Weights of a small GPT-style language model, trained from scratch on English Wikipedia: 25 layers, learned positions.
MLP neurons of a small language model. Each row is named by its layer, matrix (up: input weights; down: output weights) and neuron, and shows model dimensions 16-207. Each number is 128 + 32 x the weight over its row's rms, rounded and kept within 0 to 255. Numbers have three digits each.
Before each neuron's rows, "fires before" lists the tokens most often just after its 100 highest values on Wikipedia text that the model never trained on.

fires before: "-", " \"", " |", "0"
L13.up633:166116121159122134162130155136130120151148154126060137115109121128182129098088164136129099084069120123080145107144119130141112130158240095133122078143148094138163145165166155124136141179096168164157134151124158098174163116144192212150112139093117161119101141053126092179105091094143075125085189094211158105111111111123120123055099113146122114116140133124167165134102127129159071096132171136128043103049169092136147082131074121134140171172165134130123150146128153139208143126120089147121140112098144091109148122108085101083138132153118105135129124144120068160092173104090086222
L13.down633:123137129119177161101110099127087108190123137120133136118131111124079118092172114135068098096121088133116101124151135149064094124136154083124154148068138176143187108127155143158175102081104158080099148102148087118083064120095105146094123146127126075071097140170191163129154189125128079118100157085170146145144109124130143105130109103168141145117137102145107160172131148201117136136123094073124102173120142184087129123100128093181052093143152088133130148125101133159100106139099091146132162125114042104141194091145159178120182138168190146175104058159136095126139155061120108103

fires before: ")", "-", "|"
L16.up381:120086120171182166111133118141123159137130157177109124085103112140159165088127137086124153194103131153119061186101137132165127122168170173132097135147196119146118090104187139111072125175135045133186155119163111102054094067090151118119064144108076110156139104108173124149197130103116124169064142136100153039118119139114134173095147137117140133108138141139150123084086145098136148094106096119179145122140178152124090165142113166117143153128159136138130191129129121085172111114146104156125157117121125107099139134119128112113114105103149147109104197126169135196085164117088097111
L16.down381:129081160122055127142167144082090131115152118098202091149111160113097129134111154116176167095106130186091109055133075055125126140114114139127120143177132086139166125138083181140158095178127098136098090159058155193151130143133093217100123139162144049119157130137123154137101165119122078099147080130143158118134147099145149135146119123157132148102109131137094154135204146104100113110098129105114140177083143124140107140083186125088102143123071158137113102079104174132153094125173097104139141113051191136123152117164144134107101137175090110154167143109180112102182164123163105152

fires before: " |", ",", ")", "\n", "."
L5.up406:128119163169155098119187133185106147127144178129095160095083146171181137092092116129112198141103135164087106112160109144129126152141148157093187109124140169148156157115191086067060113090088102106091102142135134087131107164100134132185159140067099104150146102108064173198076126081158186168118105143076122133098138081150119153100147139171149112097130154086149159130167139192142073116121155159177166123126133155088114154067130127112175139143211120106104200084143105076133133025147117111140143113113140106125180125092130090123138172096127104118099097108154125096170159110148146111
L5.down406:180131105184150110120099118124140118100092113096118147184138156096141144179149135133139135137132116127107131150128146110106134107155107184088132138112065086176153127154101156167111186113154098144176069071184100169130060119113142175152103084128132140093108125110141128172044157073121162142091067154192119133075190097140171154126095194109147100166112137107080123109132103121051106105103064144133168072173106109116168180111071081151133113138163174139174162121111130122112153113157152130147100152148193089135128097130163128134136106112150072092101129161208076104102132121121107134

fires before: " |", ".", " ("
L13.up365:062148094155121168142132131094101135094122163089038085128143142123098110109116115191168064159098111059092165094146148119109082144176089133166145115092152135120134192114137140093076103154107123154105140121131169083137119140106100169111145122114143101176180145092064179103172098151126117208139141122149158105099157073103122152103127069148145094125083086142074117125118118055189095125124171203149065161129170134157114176119169158117166110105137135117119099168142139187117137092132044101120117147173096118132159106087133116140151142121097185130125178116130117122118111107160096162
L13.down365:126060103168058173152157115091145138095134129126114102110152180074160132117147148171116072100090164113110121197093125097126108114126057179125132143177166125159064121126150156148170094136165150121113076099124125099158146106110124147145109061204177143164159146123074111142169131121114133132189117139166112086149117105176156164102136042125099103144153144133099146133126146085097091141140138137158114105095160151166115130181136146093100114154103106125144142083079179112130141141166045168128080130140161132164109134092108092102149191141137093130051155107113166148099141189121096145

fires before: " |", "–", ":"
L12.up469:106116115190104115211153180130101124141123162132113150147092123159170094142124119154205123129077106144078133092113137085105099158156141137105118073124100189122135125137138102124090148076130182124121124144085103135107129102126145121164101241103130105158126127103130111196144100169105109103131138143135124073124090112158123126112164087092108107169136151074163099113174134141209070114126158199122118125123185117049123109108143128126181121138184121059164149159135085164155103115130083086112166112168145046107115145091113077111137143119108084184175166141083063129161102125084079165
L12.down469:084126128138161072116168195126130133153130125115127158067061149096150255170122094106231145097151171143153106131060161119093202169138094103147170166066148139105113123114145138150121130091115140164079151106144154133106124153146095150120052164175123152146127127152179105165073106132072109061119150121089145138133121169168111128156094100087094115133160136102143109143125095152139134104060162167142131153113111148122112157178099107121192093081155125101123087111148128117111113151131100184115106118126097137122040164112111178139188137159172118162150096145103168147090111128133110137

fires before: " |", " in", "ret", ";", "born"
L15.up155:132077171170143168150128164101143171157084193135096117150103125171180091089149087101151149121130133101107081182088189058123121085162092140176113071137152125143172150088185151136119168105106161094141100127148151123148106081094125107152137133101089053130211096102115138196128087075137122196080190105190074079133107106142086134089110146059182116156147145108129102200133080151166081137152114090165140094177151095098124112107099119130145137135174154149124173156152112131092160116124170070145085097125132082135102146127137115122126092137129104139121176183107123127153166146139142120
L15.down155:149179110117104131145099136094131154063135079158132170149089075099087128134114172085145205071124127135145241071174188106130139113117099174116157108087186135104099142099160140148115168137158107102132118201071082183085100126131134097060133130147163147062074147161152130113122146113126147112106159139116165104157111170111109167162104152131108110198053099139150153141132129116125157137143107172151137204123173119141134155111113158108156136105134107162093045101110192171120111163144072129091109152131121104131150120202126131160091103138156104109181125108130102093082117154092134050

fires before: "|", " be", " |", " at"
L22.up752:123091142154063159130134176200108143167139138113135146118154167082130166094123139140136100073151132081123104151116108085100161175170148138127136130167095112141077167097117137133121084121146126174120154123111125114073100129125159159107116159094147075148186160103137143141133100097110092150130182146125184139085154133165066161088109085161190133130156125170153146149154120099147087072098107124128095106143172097127106147160101093087136091112127102102118130113155106200144174128101069056147060090126160094110159156140126157095223150134114062125147139077210144155106204064114106090
L22.down752:163126086117095147087072097172149131194096086098044123156136130087118133088099114117103155171170118090122123134076112138119107108140100146151063160158142108064100231145114090107044112125145145133135113155177156169122115093130140097071162151093134098107128124168119124135130096148175108113100100137160076141155144098137130133114089166189110172176169170113085150137160127135112105147173119141111097040141155078146159152091191157115147119160144103146113132115176137122165176158148118150115135199130120140157140068160149095103141128080103150107129136157196153112060115098096154141

fires before: " |", ":", "–", " /", " –"
L11.up546:114159122110145106174135148112116103137161135136107160161118148140219037128095108180141150144106130118099090082124049136122079159176136130116147120142143177154154143152102109086089094125081153081139140147085112111098117184140136176118114182119138121146193143074093142112111160134104146134117125167136170096172129088130141145122121144125081088081093110111192151109165086146190055108161192181166093092138186124085122141081124121122158172127143094092116158118120117187148162086104112068143119104107122063111181090097095121134120195122090148167155175122068061091114169100115138093
L11.down546:105138150118124111025044151119241104130150000108147102080092110113132158128155115130162144132111103128178106138152116125148094124190151157109178104114122142107143080146148117141076057116126154193128147153145153117160160164111089120148103139255090137119144189122160122149093130142120108083102126149112125102121126124090123129120121129154125180136120168096134104111145156177165065078134128165104112162088162154118114145097129143136141145154122214092140125122114133139080120117144065145133117125124152125086162135141111122128128133104108127177117132128104154138187134139115138069

fires before: "=", "\n\n", "\n"
L3.up820:149129160100138106109128171172136160138105139201101097113130156132157138040098156078127122092151115118117091171085106093185151152120182141086101171171099119176127164162170171093131103076161093101014103115135174138106142130104076138052095135101102061158101117109097137130144134117135116136123112058111123120094102109071220148129122120126111137107125124176147143132136138131144154137113103132130126144194100153133128127149094114146146075055128168147144138131244167128144155128113088167137167098147095113118079184148107168120134134132126180114126120089160154193107153163085154083
L3.down820:142125157147160117129163148134153128157099147131102138149120137118135144159102103095133095162156124073146105152108151078078134153150102166161116108115078168113129109115137088159146142117113104181128089166105160104090137158093163112188095117077193088157100120122078107186159085222054114161192061067115124099172102145198124156139130099159098127135100021107110140164130145105105039117092151138161112150122156128091149194144138156127155129118100106124146174115116064150197126161167148136143144093100091182109099087112127093155176130081087137121117136134107161165114148105109133099

fires before: "="
L7.up216:158159109112110093149132140146138134120098132144092100125112147150125105111125150139116198154105112160119156133101125146154131136130104168118113138155176154163071138113198089100153148145088100144142136096164168127088167098096075120104088146105126096156143085076135147149165069148064073113107095042140190131106116080042215199134092123115125131118084137123169120184137124084135128120177147094127131111171135119145119161186085215118105130131137151077151129111129210130167111038154130112155110081061176129123069147126080085101120130134118128105139132137185128130105126130114073145
L7.down216:114108105116140170096179137041158093085198112128205126096123161144121138166132127130143130114102141083160179146130139158138157139107086167084074121179164096131170121115159145186115168138149158070113145143143148085113138098105138152097060089132141101146147134124101143074101055117117139137162180103101127093161142116058087103120131173187126097133210113091135141132132033153133131116120085070145086127126124133163116162120172079125051166164157107157143148097114176161093147097100184140102139096074134150103150121138108120083073120113158145179127097146094109081123106112161137092

fires before: " =", "=", "s"
L22.up362:106133132089093130128127168134111142129105175130110122115109093119099166094114123119136088138167128100096122163108128113112159086161094115136125104176086106206126108086196190111094098081112155136098148048151151145121121124104117152080174110108103116127075131114158183162157145070117125184148205076131198139163150106124103134125078103155197156096110143134102141134150088183119124162166132128135140119096091066139129120092094115165125136050121138191117142198151154079081146129097134143175148105153132094156129210161194145064179157146162156129123155127143103093103131172123121198
L22.down362:098148179158116123126168122182179131130168124122121106059150118163159134159090064134092126103114089156115129133147153127163165174123161126100076136082194099127150110151102079166077161119127126145093178190167175089126097115106154131188094068139178102111169106137157080121120133128126092210148102186113092156147098148091144077154204098077079092089131156130122134180069183135141133053096095153086163121177137191135150156103102090114123119153122106120194076141114128124118105139112099149087125132132113126061145093166112150155124067100108150091155097103109154168190136106153123141

fires before: "\n\n", "\n", "=", " Candidate"
L12.up177:165101160074163109124135171158120152195090159135077100078134145128131118088081119107128083164077102113043132136117136151133114117150185107174094138179080153174145187140144154118083128113103132197102149142129119135145140146059170141150116135051178115113126102082094140170144116104148143125159165083130200096098145081134139168122100139109092119136165077133122160154137100120105124129186137159083165140103087116128090160064099108103145152108171076168163133159112116101144125118122052100112184101150143115116083165116184112106154124148141188128086131150207154115128141139100084178
L12.down177:174136143159122104133173169098166111101152117103165139121105103124153085165111136147127084218128110149147152128157115154103130166182130170162017143094132142061110105070120126196115168144155152156169129144129112107106114127144096147155086142125180125118157173125142144150103109148161121124149106077088140125157135123123138160126130166172121079099131177102110161116140125132121124182072103154138137137106200187121157159086156115176088146105065140072157126105086117198121105132148117144139113107078089197097115076161062080100111085100141148126171146053030105136132121152165108113

fires before: "-"
L15.up173:112053135109110192156145146149122040153085139134098140113114119118135128112140178132130158162077111169129164160145081122147132113133130101123132095151118106130144159200122193086148113102084137140132125091122128159068052125130148120149052104059106147107133051142144138138159111080118073136124083124150113102135100119130155184114073060112125134148170076194165165102163134153167110131108127131168107108124131160185094121190098100131141110108124148118158185143134164129163124134108063075178114160162118080109160119161138116143149081120145142132151127149126105140096142133103109157
L15.down173:131099169169180098092097172155179113154078100116197125074168086124155071084112065161153108150121200120129139092133171123106129106114156126139158134119146152135121116110079119099144094149142107134140101084135115127145143119107023097120189154148145188108084195117098124168120149107166169159144107104137070111157107103132122063158146123162158118099137130076121127139168155139168171081120138115112082117119079108151102147161174126112089062100097144052098153142136147133127117132123134128158141174088047119179192154157145052162144118204151147100094098124092099117146127051117132108

fires before: "–", "}", " minutes"
L22.up20:123114171170128147090118144132138091091113148178091148085118132130114083130069123145213159136099059119117151105143097117148173083159158144130071061103158187116125182131084177128119104134123115097129125107088198142090157109148142170132138086090112142141075203110136142101176138161118130172118119140089171170149144081151136216120124114068130130122157112102110145112175134158144140155137137193149115126110159130118054130129118131100215147116210155109136193134085113171095194120140091153123112178140120041131070114111110087064121149093085137142143179081155116089102106123128128136
L22.down20:165100137113104139126049131192150099153166150086154124149185163145088136149134117057085091133172188126172086118151112137113107119093059100114149146136048176096123129154205126131141177103133088143138113107188116100094150115089147128093131082070155117145157081096115102093126131056109095127168125090163095136134135153123160117117121099206152146153104114116122146206181152099112141101155058116086096125209132132141151138161089103149069133141100196128125074136139181110139140118095158110124201081105145163096160131169106169183143109183179128082150101155149156142178132153057119118

fires before: ".", ",", ")", "–", "}", "19"
L22.up662:080108121114142158101130087091131104177117146141141130074109126180138121107129113141149120124185131115147084135139112157146127127159183143068115127116178166177109139133159111078060118138106094096122105092171128135092164094140170162157169120084158131144097126062141066118086130189086141169101124128136195140143144110113198194102141098114090138097106135135158162138160106103155105129134146125154082081150142095134138105116081129130165147116162141048081167151190125153118119080134157155124080142107101106119070118112079104112092151084239111122125136111177076106103114096096160207
L22.down662:141153131106098125136122126162237109113135181092136156159124113131037084164148126116086120154123162136133153145108100133129135199130104103084144163114136174118129140169153150106107155089082110125134115085150109086131105083154122183118137128099106100083115180060097125150141156007082113141151137117140109137174138145119171177077210041150150129154150153116148140146118160115131096086119093128090133109187130161127104137150090108178109076133144166137125106135128141082103162108100147096168135133149194106116172184113168138139080099184149119170133146102159113156183094102082084101

fires before: "|", "-"
L11.up576:141128083134076180141143152130119156132159138178098102085087083131155093117124145066121162148169074146114155127156094117177102116174134146143087096177136125129078176113151076090100082094172116169142116112095151127139133098107075148121138127097108080148145077128114126106192123097130101169155119101124158127118096147101150117110113110112157148108152082135154117046154185151126115156169127191148167075130096096185153139147093123149140135089160129148101171107125182133130124091136082088139166117087194130160099141126126120142190136126227063115142154153110138133129198111075072201
L11.down576:146189128102124107060092106132202118152076043104141138150110147102178183073133151103127123094186178128101112115128107116149099116124086083086153128162165153156131085130106154106142155150091072108146113086079140132136151138168152151158144139166176124110097100106133159181098149134142062073088081138104113151076170108163126118154079144180148124138129084127108137121042097133187122113123109132192130118179145104127105174133140190092174131152119117100136101098170130181140143068117130124131078073120142133128213144095180154113135063091136187104135127134145132144063186122160142102

fires before: "=", "\n\n", "\n"
L3.up457:085151150091086070137124127161129114135106132198079098119157142102116142036128118102140114107144120089102075175052113118128148122111114129182080121157113152150095173159117125115072115102182113143095154076140136107106121141152080154065128120106113116146092134152090127172177085099129144172151178132132143068138100089104170114101120144093142137115125151203140170122132135137144137102131125118075163145214042124116123116122069140108106121067108134189159135136172167098139135127117133112107116092116147090093077209176132164103130128130155169150164138142164151156124201202097161119
L3.down457:101117145133116121167160159183132082142100197135088119091138115104131156139128093154135136153125150074106013150113107121119064138161143183158113114116084139113141176133129136121116155158160110167118102138167142169049143136132128108185153143082126116168108157143070091135142087117116081159150093094126146042120074106181129167087114106116112138112156073147115205134139098109180096155050091167086061129119102161097168117136112088136130121082092060125155180158132114083174134171113120143158172104081124135112138096195127137149178111104109153173150084153137145150161135105118081085

fires before: "-", "\n", " Union", "."
L15.up867:065095121168120195171099161120130127124130112153133172117124096140137113126114127087146148097119108132056190119144059141092156105135127118103160117165147066152192152175136132113117126167140139196098164117160169099069124102119130169129156137077125118162149083080120148126162092098156112200095137098158150112100154128164145111113035129113131111102145111173086162187115102142182129128141175164125030122137121132151153115103080105127209172134191114154129211133123129133138123135147126096133207071085091145135142099108120077129175126177120123152126183126167086103128137120159115146
L15.down867:137150090071144087087028122115205075108120038087177096127201135111121112146158114108078125146134129125191154058131099138124137103144137101122072199133104120097116097110134169172233137129137136103144128095152082130134121163112158103121097091164168136103170147119142076085128167128142115145149146145166104172146122178151160104107159131154128189153128127125098146131086163150120172138118140055111140122090137153106160125136165096154059102173125134144159114098143132105075063107108134181088150113117154136161155147174138122177113075069146132116162108172063167098110077133097098205

fires before: ".", "'", "red"
L15.up753:141127110155131150143109140154122140155083138109112143152145143128083125079132166086126089171156088098088070097144102075141102172180115123127129125134119131160171151140191111082061202170110103161095105079119145130116069093144120144121128122119141072153136116114107117098144141081095179182102140091123129064121132129188194162110142094160120102157145091146107123115071100073194056070119109160097099121162125146110155176095194202104192121076138115144164098166128122125196092139170087133154169129132142120084089159102128176106108126127139150106162138139147105115195149110163127118
L15.down753:087141189119125140152061087115153086113155040126109063167151121137063148165152212181099119138101155158149143113115122131147076144066137143084118126103117109133144105155106138111139129103087128082214102093140065153124117123161113167140092129126076102118104133082132172141176081138116122114080102105148107102163129139093134137148120133144100097154185155135138138136107148090133136180178098146106094194117108042170174126075096136126146151126128118196105147112126132145163096197071172081194150196151135111125109126165117199175115128140145128129133094133128082103141145110149112194

fires before: " |", ";", " (", "  "
L11.up616:159197142163087114121149164235102115117075148143113175162182149101117114084122170166122145107129116119106114119100150144128098101135113106156112123161126116118147136149105116089129129135093130161107123090104186122169122090182155126149093140102107089151119141098072139104211085114078153173114099126154133090164130171098121152130140080156147106096114119083118135146161146070142168144096188117092077132130087125136085176134135195111151184073157114157155153131106139147148175033135117139191105075090121099066134126058142120076099149137092149096075169104191177095124081103156089152
L11.down616:126094128167138127108087170151182106182164049152109156160097117093064136160129166152061103149131148098145071070123094128150096123129133118104168164108112111146136176113143120109157151102137120152084045143117179130113127152097110106151107101211055147077101180166113106147098132150165130171149117117082192165121141145093104101095125125165112125091134171117102128125183119158150167147153045158173122150143161183177135079125162137147102135108139087187085112169098146152148075107111135107160095146059102141126085170109122113148169159205191131087111034083106095121142111122119116134

fires before: " |", "\n", " Brown"
L16.up461:059110123170083059164126128197127051142110141152088157189104164133122083086102086111103135156105135126110122143144180183128122093130153131167081152118100158176100140108190142084145151128101044102159092098115188156105173152143078136118166200128110137166095141114136116122161120110095124159100123048104140131095146130105153169116098165126150092129126081106183120194172092140190092154172156184128132119132208181190099097192123105098085147143108132157105106139143146125142127143120087120117154135145186114136093120069079144099070089141136136148161195093127096124149146150122098122
L16.down461:180162131158176111089079151101101182100102086117124121122109126078070143185152121152109135102137139109126048140141124134163147123097122118169113178120131085135127138229122071150166167064122136189101125162148149195140148126126143069121098134144113108086120136164066160108087108107121176151148171102144151086168120102092070140133159131144130125169126168160119180115167139124111134108078135148137151115081095143157150161092150176121162144203097157090116117091156095057172084120107149080223069141118152135104137165188140132126111106139151149118096221110146088141116088137103139071

fires before: ")", "=", "–", "s", " |"
L22.up843:129188098135091151116123134121114137167110160157154110101145130163165164122027127079142061172129111094111176108077118074134174152128127120097091140160145162184164169159175113102090085095086139140066136152142090112120127154102153174115150143099134138203112130152081077100067102118183132115134161125119190120111153124074162124148129119125116081121181134089119177130128111110105130124154148118098133127137124086141143112107163116067103184092119089145175183154112170082182132130093141139093126146146114149104119162141088126098121118174158078108147129048170173139060191202127071173
L22.down843:081153165121127095065081105136151162176141124154138099182129124194097153203142130169158118161141084070125121147111140091114167121125134113113163098112147089107111068158102131105167160113177154097108125205122106108140173072164108062113157104139165079135101113097123129127130173153161043160194176097091056166093084129131111149133209097156143095092084085089145179087145143102115101110117077163147196102118168134130064133120194099119129121129112087110135120140121170113088122117133186183102189096136159187113091144149142118145148111196100095105109108127168134118152134145134188147

fires before: "-"
L11.up239:168088079128117193150111101129133135165119140138128130103150155156139086101050119131116181140047108151115138148105078136138108155164177160153125095137102156147201187120145092131142176181126201186182185153112131119138144122051148087188108155079098112122147073130143114148136150117149096139112137136135094115175133057129167168138039036116146143166099091109147128162128146124168130124196157103119110127164155137105157099135140117125187144146183060124176128138114110117149135153101126049081105110117156098107118112142119131127087119118133117117156130151118106092185129102096084134
L11.down239:090085113099068132070112137166108133126123154107143162185067221113122142090158116136128085147150166157151188063143134093121177159136117127168110122127148143095075135166155166130137073068138137156088099162140167166114143128132205094116116129209124113110124187126102069149094067097119121189134146087152200141173107166025038163159136157105179079103111107121149135143157155156120131090125086131127070098099135138119099103093140161110119117129107123114115129153106084170137182152127164074126164156143117154115147112126155129161197156171065112096129162072139136135107171132102093105

fires before: " |", "-", "1", "7"
L13.up488:122072176154128157152128185163125125077138156075046100136100070120187139104143110177192158124094126119137140102113148115110085131150178114105164059154106173139185152089115103148152081143186140135123132162137094115173120127128119255122138145090148117132149133153093148178180153139162120167134093115153109078177132143129107186128078062118159127121142112118128074125138125130134075144130129154106105122187146164131094094153159097089139144118171106174109118120084099135113156164110084026133136105109092067122153116143143110065151161121116101153116175097157131143123169127139168093
L13.down488:124086130127116111137154156165177147156123150082118160079148146094087153156109207079106075179153113076091109154125097136089122147154130085096096167126115171120159136088118143135148153154077129095126178136180075131141148172161111114062135145158122137110150077121134098159130174129135106102135164120091097126090152145092084113132104133192134143149124159133026120161189121120117144144117091089107160123185114082167124129137109134123076155145079094182121053121114131126157125115150120135123135033161097094096128161165112143196090139123103165157137138152162161095115105156131109145

fires before: " |", ".", " .", " ("
L11.up836:154115194204082138129128127141117124127085144095065128124141125127130150101113142152121109133104112107128104087154147156114119148153166143102123140079113188163138186089141165117144068137086078139130186180125184141131096202131177176128178129109154100135114084084094118152114095162120096164080070111165112131111153080169144155135137140103127127102121107124071089150153060114129114082085150102105044173150131167127160099196151101147152153128143125141157063164160099139186158088122127147083099079149163115108182126155099133122059120106131178145140122105146099099115141174103128141
L11.down836:079145139078137154119170121128118112140152147155124121177129098106163141125122167159136080092141124051138119125090124114157129091095115100157139180100115108158096083130150200138143160154124094136099188081126193178059168226147177120109178092171108130112095131138104156195143118095098139043069109118156159130125141142085077105155094129168152146106092132122122149157144095163145113112074132079142078157176141136148109078170116113085113095144121108161091093089137155085148164148145084129159096109055121106095192143175104172152075108119091188118188129173150140091140121121096163181

fires before: "-", " |"
L15.up713:135099163146109148126158113160109130159108173109137091096127101111162151123109124065135128111099133134085112125114092143163111162156111124150167121174148103142171134176180122117112156123075154179140154104147087134081083132117148119135103165053122121135127090094128164143132140140179092173132104147118116095106074092162147060107131134137111146129150081134141228098153134169140100138168103164087099169149106131104170211076122130130170141088211071131182173114104074116142125125148086112186169101103101103073114208124166121150166147190177171192114105118125099122134156143042057109
L15.down713:161133166152148127127055096184163155089156146121157153135105167149180115119159125153104158126124068173145114143123144092146126091098186134173129084108143092145116114178102207110139081144108083105178148165114079114097149141130074130156117151130094077108125113121110145143049116106126145115164111090137101184106140086108131150103151147143106117132130138106124129122162151147104114066146129104086124162132145096179090100205068137141139082111147175164176121111060154105098183155100184149127156139175168077133120114140134098101132115124070170182087154095094069137122034150134126142

fires before: "-"
L11.up790:174102097054101183134133106128127129149117135159105130067093135120155117129088108157163153123096110131120150161136064098122111171131125119111174088140098156126163173137135074062092086112137192121127115164161086096138148048071145175135088140086086139123171050148128097148171094099169134149139140133194106128175107143128113132136112117133182117120153072106153124171133154150156071129228169095149063115098154129141146082139106158145113162145190166107150173150113157069143139125067101074153096171129106104116157153110125131059142144101146097128149161122077093143098121112171094177
L11.down790:118112113154144108095097161134195144104106182093065123145115133095064056067158079137160036141140137105130153126094194089137111125140154079157077110128141102099113162162195169159126151064152148116141155090094159131148115120155145167123112154213124162063097119126157132104133133084096122092133119125145122180098110134124107152155185149166135208139092101141121175164186132109185138075055107078109108141153147145144117136138117162135136115120069137065139095130132110157093118119152123218122128056134095082116115079178120136104158154171120121134134121136161126116114186111076175151

fires before: " |", ".", "|", "–"
L7.up676:089136147116111166111146151186119116187066157154137146137100111148163109088114146118133172161124120096093060103105111174092121102145093167162196128164058132199164167175093149078135150073107154114124097104142137124130091127126196167153116134061108064130148094107155147055148143108168116176049102134107151109100127163140168131150092109195132081124171103096136149138124147102154133169132141117172144115188137112079158153102085053137175173103228088169131177125197069112142119170110166103150118151141092084106102155105142156124159146129161159103116131094114112099148123110141119116
L7.down676:134136115119077124141045135089174136197108030117085063208081135074066098164130148157097164137155126099169134159169126116119111082136156165154087175111070191158122124106199121115141137102139120116118097143157139142122100139123084117120107129057103098131135076133146126119116108162153154108109169156157098161105171136129138102171153175154110113113133164156109212116099112163135093196088058183110129108111155143107139151176092144197113163095191093101098159130150111129153079102162151168169126125168138094157123157095129169157128120068154071103136141191086083113117126187116126102

fires before: " |", " Candidate", "="
L11.up828:117111139115127132136130141152123119125061161184142083127119126151093121092089114095122126129091096108064082162141149073154114058156172141162116152166165164157135158099109147093130105059140066103115159105157116152123102074127073125154122147089133104149158096081067124121206106092135145167120134137170138097119141097119137143105106162187145131128129157131139191157131061166151091138146155080116153132188095159185114127100109164109061149108178175106146124118136161087128169104136121081220092084056148120100159181108137114076120166115160170128096094132146159096112190142149102117
L11.down828:151147195157071175081171133116142136094136076086152128155112120145105166224155164185115102149139183113103183154097089130112155117102144095103102071054099100104177172119147160132096117161181141138107095127128168075091133164129168182156117137184142117089175055088106139167093124186119130075144168145039148077141141099097130093127136166199168148112127098141101147140103099131176084108093173115137090083133167110100165142136118131163092147138094099177126127098106177094074085192101082114084162139120123117108137136107059090136124113142104110096190120139145106141166091112138123114

fires before: "="
L13.up498:171198107071142130149139165151115126176139168144137101165034113196121104096128101085115158202152107086101124149154129092098131132158101123089076133176134127130118130163166170130101093113088114078110151131149164100132141114039177146100085130096103100157159091094105137106096116068140137158113112129171095132105077147083136111115135158117095067121182189042176173179168084132134138155145138104129115106152081107107166137143145132150139127144214157132107149125143156132151137112135161115178065099046136135153077137111099102083140118128152169137140107096104152124066123138132111168
L13.down498:090119111111092118188113156111152075066139064100137118132172110128100109208188114184136117093077127143140175128180152137158149153144112109124160098145143094103114143127114087115096207123112155154107142089117150146147110094182134113129113106176096147132092114102130167103116206182171200114132119129100117134160116084106161133129133103160189127158155164114049154095156155114092132171066145153140161057147155129155151063073153109143100149136099094168126141117096185123124080131019124117124150169142101192156111129041134106139091121118143168107093123164167120148188102131133123133

fires before: " |", "–", ".", "'"
L13.up226:135117152176144123134124145082138131133098144134097115126116081168158099132095117153158160132129096151128143084095097147124127148143151169132147032124135127157148147114156143089160099152068197142166120150112182143142128127153145107104138119103100149134108142036128170104123118162092132136149080122148163123127161067130107224076108102097121153134158108070089125152125111124100132112098212130187071090089147139161095066138125140147206150137187112086109133152178090085138201109102101089108136144087103071152168102164165123107076146101091101131116175111141075116119112102128117160
L13.down226:104103111105191107121151147143125109157155126136139138081147129163103108096140111081122137098147202157104105157159108152089129189190095121097107124131108118156116184114087144133145204143122120072062110158132100102100193156126202133134140090156106088127106140153176144138088094137125148101107118123165141122129114172080153060142157100106114152196147153161108157107147121115136128170119116113160145144110048166096192155136110157107074142176151116160183146159137160109100113109087141125194105130075095162082100123096148153201106173118098120133178110137076162117103047120115117127

fires before: ".", "-", "N", "F"
L13.up830:139075165141143196123138138098110133177143174137106094083123170116189140064170127080133089218125121114161045108156124136133083145148144139126181103109097140189163188166190096102097104154127190115059072025144145110112157120106123158120115135100192081106167166090092099127129127119089155147123094105132155064095127163161129138132127126149125116159180122090142102128131161116147081116132119144086102088079133172113100165121153131098122153120155059129104159143183105112145068157086066113129201144096118100124086148155143123101136088162166133137131137123101112135163188095118162133
L13.down830:103120126145192168150090123160166162115130140111137093111134081098117115134111126082086192104107084183157160139106161142142142117089174173099129157097129129157077109142186143147139086113089149179143125064156070155104154169167071143157107051131102108094103132124136156146091086178087109109072094149143114075148210089120166186162101123108095122122115098101126074143158080098180187141175109143140113186165111088135136123146124191138181175096111168160104151117154152135100160179094123064130157140129141108134104164163149114113086150111106084147096106149098145125119106138170134084